Weights of a small GPT-style language model, trained from scratch on English Wikipedia.
Size: width 224, 7 heads of 64 (1 for keys and values), MLP 576 SwiGLU, vocabulary 2048.
Architecture: RMSNorm before each block, rotary positions, no biases in attention or MLP, untied embeddings, normalized queries and keys.
MLP neurons of a small language model. Each row is named by its layer, matrix (gate and up: input weights) and neuron, and shows model dimensions 32-127. Each number is 200 + 30 x the weight over its row's rms, rounded and kept within 0 to 999. A neuron's up and down rows have the sign that makes its largest values positive.
After each neuron's rows, "fires on" lists the tokens most often at its 100 highest values on Wikipedia text that the model never trained on.

L6.gate379,189,203,175,193,210,194,136,208,220,162,156,209,124,237,217,186,198,151,172,162,218,206,234,182,230,233,233,197,195,174,150,184,215,182,243,207,172,207,218,184,229,197,178,218,226,223,239,198,144,214,212,135,204,150,144,193,252,187,215,205,257,223,175,174,189,182,153,168,248,228,222,248,188,194,213,198,192,202,157,166,224,216,228,181,234,202,185,175,249,218,189,167,179,167,189,188
L6.up379,217,189,209,197,215,117,190,215,231,216,181,184,145,176,196,225,200,199,189,183,178,169,254,229,192,227,233,188,196,184,187,152,181,199,213,194,287,225,228,216,204,158,251,198,229,240,232,188,190,230,242,206,201,179,179,203,178,169,213,235,253,200,214,242,204,153,178,178,214,213,217,236,241,145,214,199,155,189,160,173,260,203,198,217,250,197,239,192,215,177,207,122,215,193,195,232
fires on: " V", " II", "I", " X", " I"

L8.gate174,151,223,166,240,197,216,176,179,175,204,169,206,215,138,264,245,180,227,204,213,202,176,217,183,170,250,214,266,221,165,166,213,235,178,206,211,146,165,218,227,177,257,179,202,187,188,227,194,164,218,166,193,217,184,197,222,198,177,187,175,203,156,169,222,183,157,172,200,134,241,221,201,170,199,208,135,225,231,214,224,213,150,205,181,212,206,200,204,200,247,244,225,202,209,195,206
L8.up174,150,208,187,143,187,231,270,202,250,150,187,237,164,197,200,192,177,168,201,203,206,191,217,153,212,221,201,198,247,210,160,173,177,214,185,190,182,154,188,200,185,180,248,200,155,135,216,239,211,189,205,155,174,160,222,213,257,200,181,174,183,206,169,213,210,267,164,187,196,193,230,213,202,150,182,192,213,213,196,253,235,192,125,219,156,203,176,156,183,175,142,200,223,269,203,199
fires on: " A", ",", " K", " P", " E"

L2.gate519,179,237,168,213,205,193,223,166,233,227,241,206,189,224,190,160,173,234,199,147,196,242,192,183,196,227,125,216,211,183,175,208,210,222,218,224,124,191,196,225,180,154,217,184,194,186,192,224,206,230,184,158,210,246,140,227,164,213,222,180,221,226,225,224,205,174,166,211,241,199,168,248,183,217,218,196,225,191,177,200,215,213,178,230,191,229,177,186,195,233,168,175,183,219,193,172
L2.up519,205,201,185,184,206,195,190,195,214,216,221,261,207,149,210,183,209,209,256,176,203,206,160,190,224,174,188,258,155,158,186,224,178,192,220,217,215,167,250,197,201,184,230,168,151,234,195,206,219,201,211,242,226,206,192,203,168,180,275,202,173,222,202,230,198,240,207,184,145,219,162,164,184,189,200,245,172,199,205,125,205,162,233,204,186,162,201,124,210,213,185,162,178,189,196,196
fires on: " Ch"

L2.gate225,145,194,176,191,209,210,167,181,172,215,163,190,246,250,199,169,192,130,229,225,185,178,212,166,170,191,228,198,213,124,215,236,229,211,198,202,175,204,198,222,158,216,223,253,190,202,262,203,155,221,180,203,213,198,242,223,207,153,167,190,202,214,168,186,212,196,180,215,122,178,193,225,163,137,190,254,212,215,162,243,161,185,163,212,194,227,142,193,222,204,152,215,172,217,213,208
L2.up225,251,203,222,186,212,233,229,202,163,188,237,207,223,165,203,170,205,268,239,264,172,193,177,262,157,203,215,220,199,207,277,203,173,196,188,183,214,211,213,173,239,219,210,167,250,182,222,186,223,170,240,221,197,208,192,169,263,207,180,234,233,208,266,159,196,173,170,238,127,215,181,238,210,233,211,154,188,162,216,184,217,205,216,186,219,163,167,204,162,250,177,211,152,211,206,178
fires on: " Je", " attack", " describe", " claim", " count", " who"

L6.gate420,227,182,174,237,220,215,215,212,197,183,189,201,165,180,261,193,235,227,216,256,191,128,176,232,135,183,124,189,163,175,150,207,211,217,210,193,120,165,249,214,215,163,197,212,180,193,177,202,178,216,186,180,228,165,191,204,179,118,203,196,227,247,188,266,173,175,145,234,168,184,184,212,189,230,193,230,235,192,216,202,255,190,203,201,213,145,233,196,177,192,207,174,203,185,225,153
L6.up420,212,205,202,219,227,195,222,234,170,260,227,239,205,217,246,212,223,204,222,201,176,243,249,157,244,154,236,211,216,179,183,213,216,219,188,213,209,170,197,156,199,200,209,188,190,199,138,192,186,209,187,127,226,186,172,158,189,173,208,269,209,163,213,237,264,219,240,173,166,118,205,194,210,178,206,243,209,135,178,199,176,222,175,116,177,247,193,164,231,196,271,190,174,213,208,214
fires on: "duc", " record", "bit", "vent", "mit"

L6.gate316,189,206,195,187,184,207,218,181,179,169,160,236,187,146,201,188,196,213,208,236,235,272,156,197,208,245,173,200,219,197,191,162,200,183,159,214,187,213,200,170,223,212,199,131,213,231,197,196,148,203,209,183,221,215,175,147,218,244,139,189,215,174,170,195,219,216,214,151,203,230,204,187,210,206,188,166,189,187,254,220,177,161,183,191,148,262,209,190,197,149,202,203,141,168,239,142
L6.up316,162,207,233,186,144,201,172,208,220,180,188,231,210,217,207,192,126,212,226,210,249,251,181,234,257,217,202,166,189,258,199,217,166,126,194,185,186,169,203,204,169,221,196,189,186,248,177,218,185,212,244,228,206,191,199,190,189,176,168,243,208,182,242,218,253,206,258,201,242,184,194,184,105,183,180,161,184,139,217,161,198,214,158,172,251,253,215,140,174,176,194,200,209,186,208,197
fires on: "\n", ".", "==", ",", ")."

L9.gate301,164,177,228,234,170,224,188,199,165,236,256,214,212,163,198,241,171,224,217,198,208,199,221,181,195,153,238,242,233,183,184,184,161,204,203,212,193,189,169,203,181,249,228,189,164,184,212,224,235,232,151,193,170,150,212,233,243,181,139,143,203,194,248,213,171,204,196,199,168,238,192,221,230,195,137,227,207,115,150,208,246,198,215,127,223,235,210,241,170,262,229,204,214,210,189,184
L9.up301,249,209,236,171,189,214,181,196,232,175,192,198,219,179,166,210,184,240,158,229,271,197,221,159,207,204,193,151,169,177,258,247,188,157,184,232,233,211,203,193,184,170,190,211,226,176,212,216,240,183,230,177,221,195,236,209,139,208,172,184,214,181,241,203,232,221,187,235,161,225,240,220,203,190,209,195,182,216,167,203,203,236,173,190,187,180,214,180,173,167,180,206,175,187,198,178
fires on: " so", " Mi", "h", " So"

L8.gate363,175,235,247,211,200,196,138,197,191,175,214,215,215,192,222,153,247,253,186,230,167,154,221,205,210,170,220,246,206,181,204,195,189,212,179,210,191,192,229,182,188,155,222,204,200,217,164,193,170,209,115,190,190,160,205,207,164,99,181,205,236,153,237,240,184,228,206,195,180,212,217,199,185,235,189,215,195,226,176,266,190,212,214,159,190,225,228,222,150,216,248,166,194,217,182,269
L8.up363,176,206,214,229,188,211,240,182,168,132,257,234,151,169,300,186,183,197,211,185,212,212,203,218,176,167,226,164,214,203,201,178,201,259,252,184,194,231,196,186,194,153,231,201,175,181,181,195,178,195,208,185,265,245,182,159,219,229,171,199,185,172,203,176,198,203,205,203,205,218,211,178,167,159,198,232,221,221,241,233,220,243,213,156,187,194,202,211,244,206,200,210,195,166,168,228
fires on: "bu", "ut", "duc", "udi", "C", "it"

L2.gate150,215,204,237,203,163,216,183,220,173,141,220,190,207,205,243,187,189,204,151,183,193,171,192,190,224,249,180,142,214,209,188,229,173,149,191,188,133,182,161,193,240,242,226,230,223,217,147,166,168,187,171,160,182,211,207,177,232,224,207,186,177,176,227,230,208,223,225,247,220,180,230,237,214,200,198,194,213,149,184,183,257,208,200,227,188,171,199,237,242,208,200,217,192,169,174,211
L2.up150,215,171,185,203,129,215,174,168,231,147,241,183,269,215,175,172,206,267,214,206,176,182,206,192,219,215,193,195,201,169,209,261,207,176,224,169,202,195,199,163,225,183,233,181,189,186,126,218,220,188,184,204,240,225,191,215,252,200,185,252,158,240,252,166,205,243,180,215,151,142,219,200,235,234,256,132,216,237,141,195,216,208,200,200,231,199,207,200,186,182,210,164,168,155,253,212
fires on: "r", " career", " work"

L6.gate392,167,161,210,234,188,177,209,133,212,134,194,172,181,210,160,166,203,255,180,207,208,209,164,193,253,227,177,229,212,182,204,165,300,148,215,239,161,235,233,240,242,211,177,212,214,200,181,183,145,179,164,210,262,206,155,227,185,199,199,172,244,216,245,244,248,167,164,167,195,190,182,160,174,208,195,226,193,175,250,189,176,186,180,198,205,206,215,174,160,204,178,186,183,169,184,221
L6.up392,185,169,176,221,185,226,204,174,189,184,203,174,197,215,218,140,187,227,203,209,207,223,155,235,199,164,213,223,211,246,134,198,249,194,229,238,133,168,201,247,252,138,187,194,162,215,194,174,154,151,230,152,263,182,166,174,118,189,150,189,204,183,249,191,214,220,148,197,230,240,197,211,146,215,191,213,248,189,176,185,143,225,261,177,189,187,172,234,217,154,184,252,212,181,159,161
fires on: ".", " (", ":"

L2.gate67,213,192,213,186,180,243,180,211,230,129,269,184,216,204,186,220,191,241,178,182,216,183,224,246,206,192,216,231,185,204,200,234,169,213,251,146,226,153,186,212,179,183,193,241,197,179,168,241,168,217,205,214,209,202,199,164,194,157,242,185,172,181,231,218,218,151,225,194,174,169,208,211,177,181,178,210,174,186,155,204,178,194,202,172,245,172,233,192,249,240,232,183,230,161,231,204
L2.up67,185,200,211,215,156,221,231,173,209,200,188,177,183,213,237,163,207,260,188,178,202,206,225,242,184,170,170,216,193,208,210,215,209,165,157,192,157,228,273,173,196,155,240,181,165,173,163,189,197,198,168,162,211,237,198,255,254,218,226,213,213,212,239,179,213,117,185,202,224,233,256,169,199,173,188,144,215,218,188,156,216,227,241,176,193,176,195,189,201,220,178,170,158,182,220,238
fires on: "L", " career", " gr", " An", "o"

L8.gate522,190,220,193,241,244,185,222,175,190,176,221,196,201,173,209,163,139,242,153,195,219,174,221,230,194,160,239,138,259,194,247,246,230,199,160,195,172,189,211,245,186,228,189,188,229,161,243,230,137,238,136,199,166,194,239,220,181,164,157,213,169,153,155,205,132,112,115,166,132,220,174,198,165,214,207,215,186,198,211,227,232,153,177,255,250,205,204,207,221,202,189,230,196,199,213,243
L8.up522,221,144,211,136,123,238,252,170,191,151,179,159,205,265,219,205,187,217,192,224,179,207,218,246,177,184,210,241,193,191,198,147,228,233,202,201,228,215,207,256,201,171,222,169,183,172,236,245,202,172,209,157,255,240,225,229,156,186,191,268,184,169,228,151,189,156,191,150,197,229,182,221,231,223,219,167,223,196,221,225,226,176,167,166,217,218,203,160,196,232,219,193,140,213,169,205
fires on: ",", " which", " who"

L6.gate405,185,181,201,167,178,200,199,211,232,261,177,158,154,202,228,175,216,198,171,232,216,245,210,232,278,177,188,192,184,232,235,154,143,218,197,203,199,188,203,181,215,160,200,169,215,169,198,209,201,210,170,163,213,159,161,147,180,172,253,198,175,186,197,259,237,180,188,197,264,224,162,131,205,218,190,208,212,153,159,182,137,204,183,179,230,239,198,256,248,207,159,223,172,285,237,243
L6.up405,242,229,227,208,196,210,183,218,186,203,219,238,222,219,225,220,172,203,153,263,175,213,172,232,224,201,210,201,201,205,223,211,202,148,153,222,150,183,202,166,240,246,219,154,179,224,235,217,274,178,181,205,202,185,200,211,194,172,202,251,122,108,180,189,253,192,269,215,199,195,176,226,260,207,177,242,225,193,200,247,195,174,220,204,136,179,220,222,197,202,253,262,238,253,221,132
fires on: "ing", "==", ".", "hi", " ==", " may"

L4.gate46,213,187,245,206,191,191,198,172,142,192,208,166,203,178,207,190,215,125,192,145,173,225,154,244,214,223,186,207,200,217,194,183,273,167,201,208,165,245,167,151,188,217,159,208,165,169,189,199,190,222,187,218,154,171,221,155,191,179,175,188,163,208,144,208,227,189,231,214,176,227,161,175,212,208,200,246,258,203,171,197,206,130,213,203,213,243,238,170,178,224,217,199,181,203,216,177
L4.up46,199,199,181,134,203,247,240,228,154,181,172,162,181,202,224,191,159,168,185,185,206,223,164,169,187,247,206,204,210,208,219,182,178,187,171,206,204,183,166,195,195,218,265,187,288,227,230,213,239,243,233,191,229,200,169,192,226,219,191,225,190,241,151,185,185,257,191,207,189,192,255,182,195,169,209,192,252,228,189,181,155,172,196,241,211,169,196,218,216,172,181,195,178,212,168,182
fires on: "/", " T", " Le", " La", "at", " It"

L6.gate454,162,208,176,204,229,202,157,179,172,173,207,194,199,186,119,205,224,199,165,206,170,190,201,223,276,206,180,237,186,232,202,218,223,229,187,223,211,177,156,214,280,256,235,263,230,172,211,247,169,193,191,220,198,175,184,234,189,216,177,156,174,214,198,190,259,202,136,181,201,216,184,183,180,198,225,217,182,243,230,178,163,172,195,194,210,210,251,213,192,218,254,206,216,175,147,145
L6.up454,212,195,153,175,198,240,154,191,218,209,145,229,185,144,214,168,214,223,207,227,167,204,207,208,198,201,248,196,191,285,220,193,200,176,181,190,241,187,186,195,224,183,198,235,261,196,235,208,148,199,185,197,196,201,171,193,228,228,191,161,202,167,218,198,200,211,241,147,195,135,192,184,186,212,191,210,253,196,209,200,165,183,192,209,217,148,233,211,173,228,206,189,212,165,162,177
fires on: " It", " de", " (", "."

L6.gate509,147,224,239,201,159,221,137,153,220,172,163,163,185,179,152,163,179,197,147,153,214,238,185,195,250,264,205,253,225,152,176,213,220,169,215,208,142,167,209,212,239,183,230,279,174,212,181,203,165,206,157,209,248,213,188,200,218,195,216,255,228,209,218,208,220,181,215,234,179,176,123,183,201,174,205,197,180,169,191,204,188,236,168,174,223,205,129,184,160,167,229,186,198,210,217,175
L6.up509,163,225,246,191,164,217,207,221,187,175,218,171,205,197,221,176,218,216,158,170,199,189,180,182,179,196,198,173,163,199,208,209,178,208,222,254,167,183,220,188,201,186,206,214,176,217,166,212,203,169,192,189,222,170,184,178,166,246,228,256,199,133,193,211,232,176,227,265,188,98,179,199,230,203,160,282,190,153,160,241,187,248,230,176,220,199,170,168,152,155,210,216,163,218,216,146
fires on: "s", " with", "if", " by", "\n", "."

L9.gate446,177,183,221,164,192,202,230,190,220,229,268,148,184,214,140,190,195,170,189,240,199,221,204,223,226,134,213,214,216,217,165,207,205,192,147,182,167,106,198,194,138,204,214,179,178,254,205,204,212,204,195,219,153,166,235,177,204,184,199,199,194,197,207,214,222,221,182,239,162,195,175,166,178,219,194,211,187,145,203,218,234,224,183,261,198,186,138,198,214,259,218,169,213,236,222,224
L9.up446,230,189,216,206,196,203,178,181,163,214,240,200,203,254,229,207,193,224,148,190,167,205,186,239,160,226,227,220,162,203,200,229,160,230,177,193,166,220,255,180,210,257,170,269,200,207,217,171,197,180,220,214,180,198,188,314,220,160,192,160,279,199,217,203,245,190,211,203,161,210,220,213,144,219,228,194,150,217,177,192,197,260,227,208,201,215,240,238,168,190,211,181,182,201,235,159
fires on: " Jo", "me", "ne", "ni", "na"

L8.gate23,174,119,190,178,209,191,195,208,232,241,178,226,157,164,233,203,208,226,215,132,232,234,183,238,164,250,170,185,214,192,157,218,226,99,209,215,192,218,238,205,166,196,171,182,197,188,196,172,159,203,163,127,262,211,206,217,171,197,229,165,237,196,217,246,219,190,141,230,204,188,175,205,144,213,208,192,210,196,201,213,198,206,188,191,248,193,166,231,169,234,228,162,168,163,190,197
L8.up23,209,197,183,206,227,204,242,181,195,230,227,150,184,183,185,199,246,203,207,221,212,176,226,186,217,230,170,243,168,170,179,196,151,162,163,231,251,211,227,206,204,246,211,225,188,270,220,185,239,207,272,191,195,223,189,197,221,164,210,195,211,245,227,210,174,172,245,236,259,167,177,231,204,193,241,231,155,208,215,186,174,170,262,193,233,195,240,225,233,187,164,211,201,139,200,174
fires on: " L", "L", "ign", "act", " Ch", "rect"

L8.gate413,203,232,211,157,114,229,197,176,222,190,198,165,210,185,238,191,134,253,173,198,239,250,180,188,209,238,175,229,225,153,172,211,174,190,195,159,195,207,258,198,232,257,187,168,227,209,218,194,148,232,195,210,183,199,201,167,209,216,191,242,175,200,128,212,247,232,220,161,180,207,167,205,223,219,213,158,171,212,216,165,176,238,150,209,221,208,144,191,166,212,255,163,159,228,221,181
L8.up413,200,236,207,157,193,175,205,201,179,191,270,181,183,190,186,207,166,223,189,239,198,227,201,222,173,169,226,130,169,202,197,211,181,180,232,232,203,163,164,249,206,229,187,203,194,171,171,179,211,187,185,173,224,152,173,170,249,232,215,183,167,196,217,168,207,210,219,253,220,208,217,152,205,198,141,220,165,186,193,196,193,212,202,198,191,188,216,180,202,197,187,236,189,204,195,183
fires on: ".", ")."

L9.gate85,222,219,193,218,249,158,158,213,199,212,207,232,252,179,177,209,174,198,208,229,135,187,211,185,227,256,176,238,187,161,188,180,191,205,167,222,187,204,182,160,203,235,190,151,168,204,239,185,179,239,137,215,213,193,210,156,209,169,218,173,203,227,214,197,200,124,155,209,164,239,189,156,143,164,209,232,186,222,248,256,181,222,230,213,230,173,145,188,169,205,151,156,157,205,186,187
L9.up85,188,209,223,176,231,220,172,120,226,146,177,218,241,200,196,248,201,200,205,205,199,199,236,160,208,263,193,222,209,162,247,147,140,183,204,195,249,341,207,234,186,224,196,180,227,206,190,185,198,203,200,256,212,191,160,177,235,211,156,206,190,236,182,232,168,221,172,189,220,157,168,221,227,198,198,210,152,145,220,265,250,150,205,198,216,147,219,152,201,218,200,191,182,130,203,238
fires on: " de", " in", " con", "s", " at", " such"

L6.gate336,146,243,251,205,177,217,152,196,226,194,163,231,197,189,188,186,170,183,185,214,223,241,215,251,184,284,176,225,226,188,182,201,181,179,208,194,208,155,193,187,224,177,211,189,184,218,218,243,176,211,223,213,214,234,194,144,213,239,194,249,204,173,169,202,224,143,214,228,172,164,168,216,182,214,200,261,208,196,195,215,224,228,149,172,272,191,163,180,142,212,169,146,146,204,223,147
L6.up336,164,203,221,162,180,181,192,205,193,171,196,184,141,214,114,188,214,202,188,206,272,202,217,204,152,239,254,168,185,176,213,192,167,148,216,203,220,138,239,218,216,156,148,233,189,236,223,217,186,185,206,225,253,202,198,159,192,172,167,204,202,149,220,203,252,187,216,206,241,215,234,143,192,204,187,186,163,139,156,172,211,209,141,216,230,208,200,201,162,195,174,178,170,190,265,214
fires on: ".", ")."

L2.gate19,228,172,186,238,194,166,212,207,208,141,180,211,185,173,223,117,214,236,174,209,208,186,215,198,218,213,236,187,184,185,216,183,220,178,191,232,177,185,202,202,225,206,256,209,190,203,173,199,170,223,142,173,171,188,214,159,223,248,146,256,206,198,273,215,150,188,236,226,208,218,255,184,185,194,196,135,179,212,125,178,168,200,173,156,164,128,251,233,206,204,189,246,143,181,202,180
L2.up19,172,165,226,187,167,228,182,200,210,154,228,225,265,254,227,164,215,188,203,204,176,223,238,189,221,242,190,201,196,181,218,195,247,170,252,168,204,170,174,154,164,176,198,239,219,202,151,174,193,181,233,194,185,220,245,194,205,190,203,212,236,226,250,157,198,177,191,182,205,195,201,141,173,143,125,151,199,248,186,201,212,226,174,177,175,183,160,168,211,169,180,203,178,171,182,218
fires on: " football", " success", " help", " who", " law", " career"

L6.gate575,232,231,210,186,184,188,169,188,230,230,203,239,154,238,199,218,196,157,166,211,209,201,219,160,203,206,205,213,206,195,189,204,224,233,192,211,184,167,274,156,140,231,181,198,207,195,129,202,176,265,188,199,208,199,159,253,223,196,200,206,156,244,195,190,161,267,157,206,190,164,133,227,225,195,199,172,205,199,214,221,211,165,174,193,260,163,189,239,229,247,143,202,180,224,241,205
L6.up575,208,224,179,193,203,242,207,249,219,191,155,298,255,184,168,172,225,229,187,232,228,198,186,197,189,192,209,214,179,176,204,230,228,216,176,176,169,221,198,171,213,243,216,179,152,214,229,199,192,167,218,200,179,241,242,194,238,176,173,237,168,178,168,183,204,223,257,193,148,156,221,176,217,196,191,198,193,235,233,181,200,203,229,160,210,233,190,260,190,179,243,265,222,270,207,196
fires on: " also", "==", ".", "shire", " still"

L2.gate379,214,225,174,182,228,209,164,176,206,196,173,194,254,181,150,240,154,240,213,232,203,209,191,182,225,254,181,203,243,149,211,180,154,119,184,215,130,196,204,133,219,161,197,166,244,215,218,224,217,181,224,224,219,172,176,199,217,160,174,168,190,213,152,191,168,168,190,203,188,237,178,212,227,140,233,182,229,171,194,206,188,211,211,194,204,276,185,174,157,186,164,133,201,171,185,171
L2.up379,173,186,166,168,208,202,245,195,184,212,232,203,228,267,181,193,201,242,239,222,220,207,229,170,198,215,180,184,222,165,255,169,119,184,160,208,218,162,134,174,211,192,192,201,184,213,206,187,223,222,173,213,228,286,179,191,215,185,166,168,222,190,204,135,213,236,198,234,204,172,130,224,224,194,237,136,224,261,180,193,175,236,270,192,161,225,199,195,172,159,190,195,197,175,168,228
fires on: " E", "E", " gr", " held", "ub"

L8.gate175,169,202,190,194,214,160,225,149,210,178,254,212,176,174,94,248,171,222,182,176,194,204,174,157,270,213,221,230,194,217,195,179,253,175,219,196,183,155,204,248,181,234,198,228,222,245,193,165,178,221,190,171,250,145,199,183,206,189,198,164,219,148,152,209,190,150,200,181,195,176,204,184,214,196,210,194,231,175,227,222,195,218,211,188,209,208,189,246,240,233,190,205,193,178,138,188
L8.up175,244,184,196,180,204,200,209,237,234,207,192,172,163,203,202,181,208,170,240,251,197,218,294,157,185,217,232,195,236,239,147,229,194,195,226,244,246,180,231,165,197,165,220,220,193,229,187,212,191,201,236,240,214,160,183,201,201,177,178,192,194,207,201,206,228,201,197,183,206,200,211,166,228,186,244,171,169,230,190,180,162,213,223,151,257,157,170,117,220,210,192,217,153,201,195,150
fires on: "se", "00", "000", " two", "0,000", " three"

L4.gate488,153,229,220,179,231,214,209,244,204,164,175,200,230,125,202,208,201,227,253,207,208,198,192,206,153,191,210,181,242,197,210,213,210,236,155,210,153,209,215,185,187,190,230,225,224,205,215,203,216,198,203,151,191,201,191,191,233,225,212,195,243,202,231,190,220,159,191,269,167,237,233,206,170,221,237,193,188,191,214,200,182,210,163,133,175,191,173,234,206,203,214,178,166,248,199,155
L4.up488,222,142,220,242,197,167,234,225,211,188,168,193,276,212,192,190,169,213,185,169,214,222,194,181,245,217,176,196,239,205,170,191,216,196,250,195,253,182,195,173,200,215,211,292,169,228,158,218,214,214,229,195,301,235,165,186,207,233,146,212,161,202,174,112,222,219,209,183,223,192,182,202,154,171,202,182,203,170,222,269,176,197,193,248,191,165,214,179,190,192,272,251,177,253,228,163
fires on: " p", " title", " d", " Col", " co", " ="

L4.gate487,226,184,176,201,185,208,194,210,168,184,193,150,189,214,175,197,188,202,202,246,235,231,201,142,241,193,190,200,226,161,254,233,182,197,201,207,199,225,162,180,186,181,286,203,194,277,218,174,175,236,211,183,211,163,198,174,242,148,248,227,227,235,238,222,187,204,203,201,168,243,144,208,161,148,177,139,212,231,237,234,218,183,157,137,231,220,185,216,186,184,199,157,171,209,198,174
L4.up487,233,220,172,232,160,179,188,174,196,234,230,185,178,187,210,194,231,216,203,172,184,208,143,191,157,210,233,201,224,170,279,173,198,209,172,180,159,198,208,230,277,195,182,217,174,162,198,219,196,204,221,180,220,236,207,182,194,227,216,294,211,106,211,210,195,222,173,183,230,256,237,142,204,209,232,160,194,244,216,192,187,174,203,217,187,228,159,174,172,186,196,202,232,160,232,222
fires on: "te", "tra", " 1", " |", "la"

L2.gate138,243,189,194,214,193,240,192,218,160,224,187,199,208,185,166,260,210,265,172,156,247,213,207,202,211,168,192,213,247,200,225,212,159,178,193,184,161,196,219,168,211,191,192,229,171,167,179,226,181,221,205,190,214,165,190,226,232,161,208,160,198,198,190,197,187,206,212,154,221,215,205,179,206,193,189,218,188,214,188,218,223,179,149,188,161,213,165,152,163,165,158,178,217,185,182,209
L2.up138,203,218,192,193,213,203,243,160,183,108,238,216,209,224,200,242,161,230,212,171,215,259,192,208,185,161,211,164,249,222,180,169,157,162,209,188,242,193,175,179,202,220,222,207,220,199,172,183,188,194,174,177,253,239,212,282,218,203,212,194,218,159,190,250,189,240,190,211,238,210,217,204,226,191,194,144,147,235,188,233,210,186,221,180,220,200,230,179,183,242,159,180,168,145,161,182
fires on: "E", "A", " E"

L2.gate287,164,158,206,253,191,206,221,197,194,238,174,188,198,165,158,239,195,184,279,225,174,215,235,249,215,192,156,155,183,165,200,172,228,205,214,159,171,125,256,204,196,244,166,214,187,152,185,227,203,189,176,175,186,198,186,185,194,157,231,245,157,170,243,193,230,229,199,243,234,147,195,241,160,187,240,239,139,214,210,212,182,217,243,153,228,190,179,181,217,167,206,186,165,172,217,208
L2.up287,240,209,178,150,260,230,219,171,219,210,217,157,169,197,164,193,200,195,182,207,152,179,218,243,219,143,185,188,241,224,190,165,181,179,146,211,191,203,202,193,195,200,193,209,202,142,163,183,210,159,160,200,216,138,250,247,231,206,159,202,203,224,221,271,218,172,226,181,217,175,245,190,184,180,217,257,163,189,216,189,217,158,207,142,167,123,227,200,213,174,211,177,180,177,194,167
fires on: " Sa", " To", "ze", " pa", " an", " Time"

L9.gate236,175,232,238,179,209,195,163,186,203,193,156,189,209,144,162,200,174,213,230,237,135,166,229,200,225,224,156,193,226,156,173,158,209,203,197,141,187,198,236,150,245,192,165,236,243,221,218,145,142,238,211,243,211,216,139,165,175,152,184,124,178,154,168,171,177,221,236,185,224,191,202,184,225,183,212,224,207,217,235,225,195,219,199,187,250,150,184,229,164,197,159,202,146,177,226,229
L9.up236,165,200,196,175,196,171,170,188,188,169,235,183,211,173,199,171,209,241,183,225,158,175,223,175,205,234,229,233,202,225,236,200,164,171,246,272,204,207,212,237,239,214,157,188,181,250,244,237,202,181,176,221,176,200,173,204,180,209,184,240,180,205,160,190,204,237,192,243,206,239,209,188,192,200,248,157,213,233,226,240,221,185,210,202,259,126,211,169,211,231,235,197,186,192,205,187
fires on: " con", " in", "on", " per"

L9.gate262,186,179,244,184,188,195,196,169,226,205,229,161,172,163,221,208,243,206,151,188,247,234,209,233,192,210,183,179,249,205,176,222,222,162,176,246,159,159,168,239,214,180,235,168,204,202,224,174,247,219,151,223,179,185,221,180,189,211,155,214,209,237,162,183,176,219,189,181,205,238,205,242,206,205,233,252,180,157,203,226,237,202,151,191,192,168,178,191,223,222,206,135,189,217,198,145
L9.up262,221,136,182,163,169,157,137,174,198,207,169,272,199,207,198,229,159,192,192,206,179,169,157,146,171,223,183,232,204,226,228,153,213,184,218,230,179,218,191,213,194,164,304,138,192,232,227,226,197,188,187,210,173,210,239,191,162,212,196,251,184,195,217,154,185,154,194,174,203,276,192,242,303,222,186,173,176,175,212,191,179,193,182,200,194,230,218,214,194,272,190,185,162,223,202,238
fires on: "s", "ch", "\n", ",", "as"

L4.gate127,190,229,186,113,189,155,184,175,190,206,261,220,220,182,193,239,195,209,137,262,178,207,186,142,205,217,157,199,225,226,202,219,186,229,179,204,140,189,238,206,229,196,168,239,137,194,187,205,236,218,132,112,186,199,202,225,185,249,212,216,192,202,195,222,205,185,259,236,210,175,194,232,188,238,172,151,209,202,230,176,262,204,149,205,214,208,172,208,158,174,198,208,138,216,199,163
L4.up127,197,143,221,205,179,196,166,208,196,172,231,189,219,250,198,168,213,226,210,204,234,237,212,172,140,239,194,207,174,196,233,182,242,144,210,158,203,245,181,190,226,161,227,196,162,189,177,211,156,208,186,217,176,222,218,190,223,168,225,245,140,251,206,192,168,183,248,166,127,186,221,181,218,146,216,197,184,185,177,233,269,195,206,161,200,174,204,126,214,198,180,187,221,168,202,226
fires on: " Th", ",", "Career", " sub", " life", " career"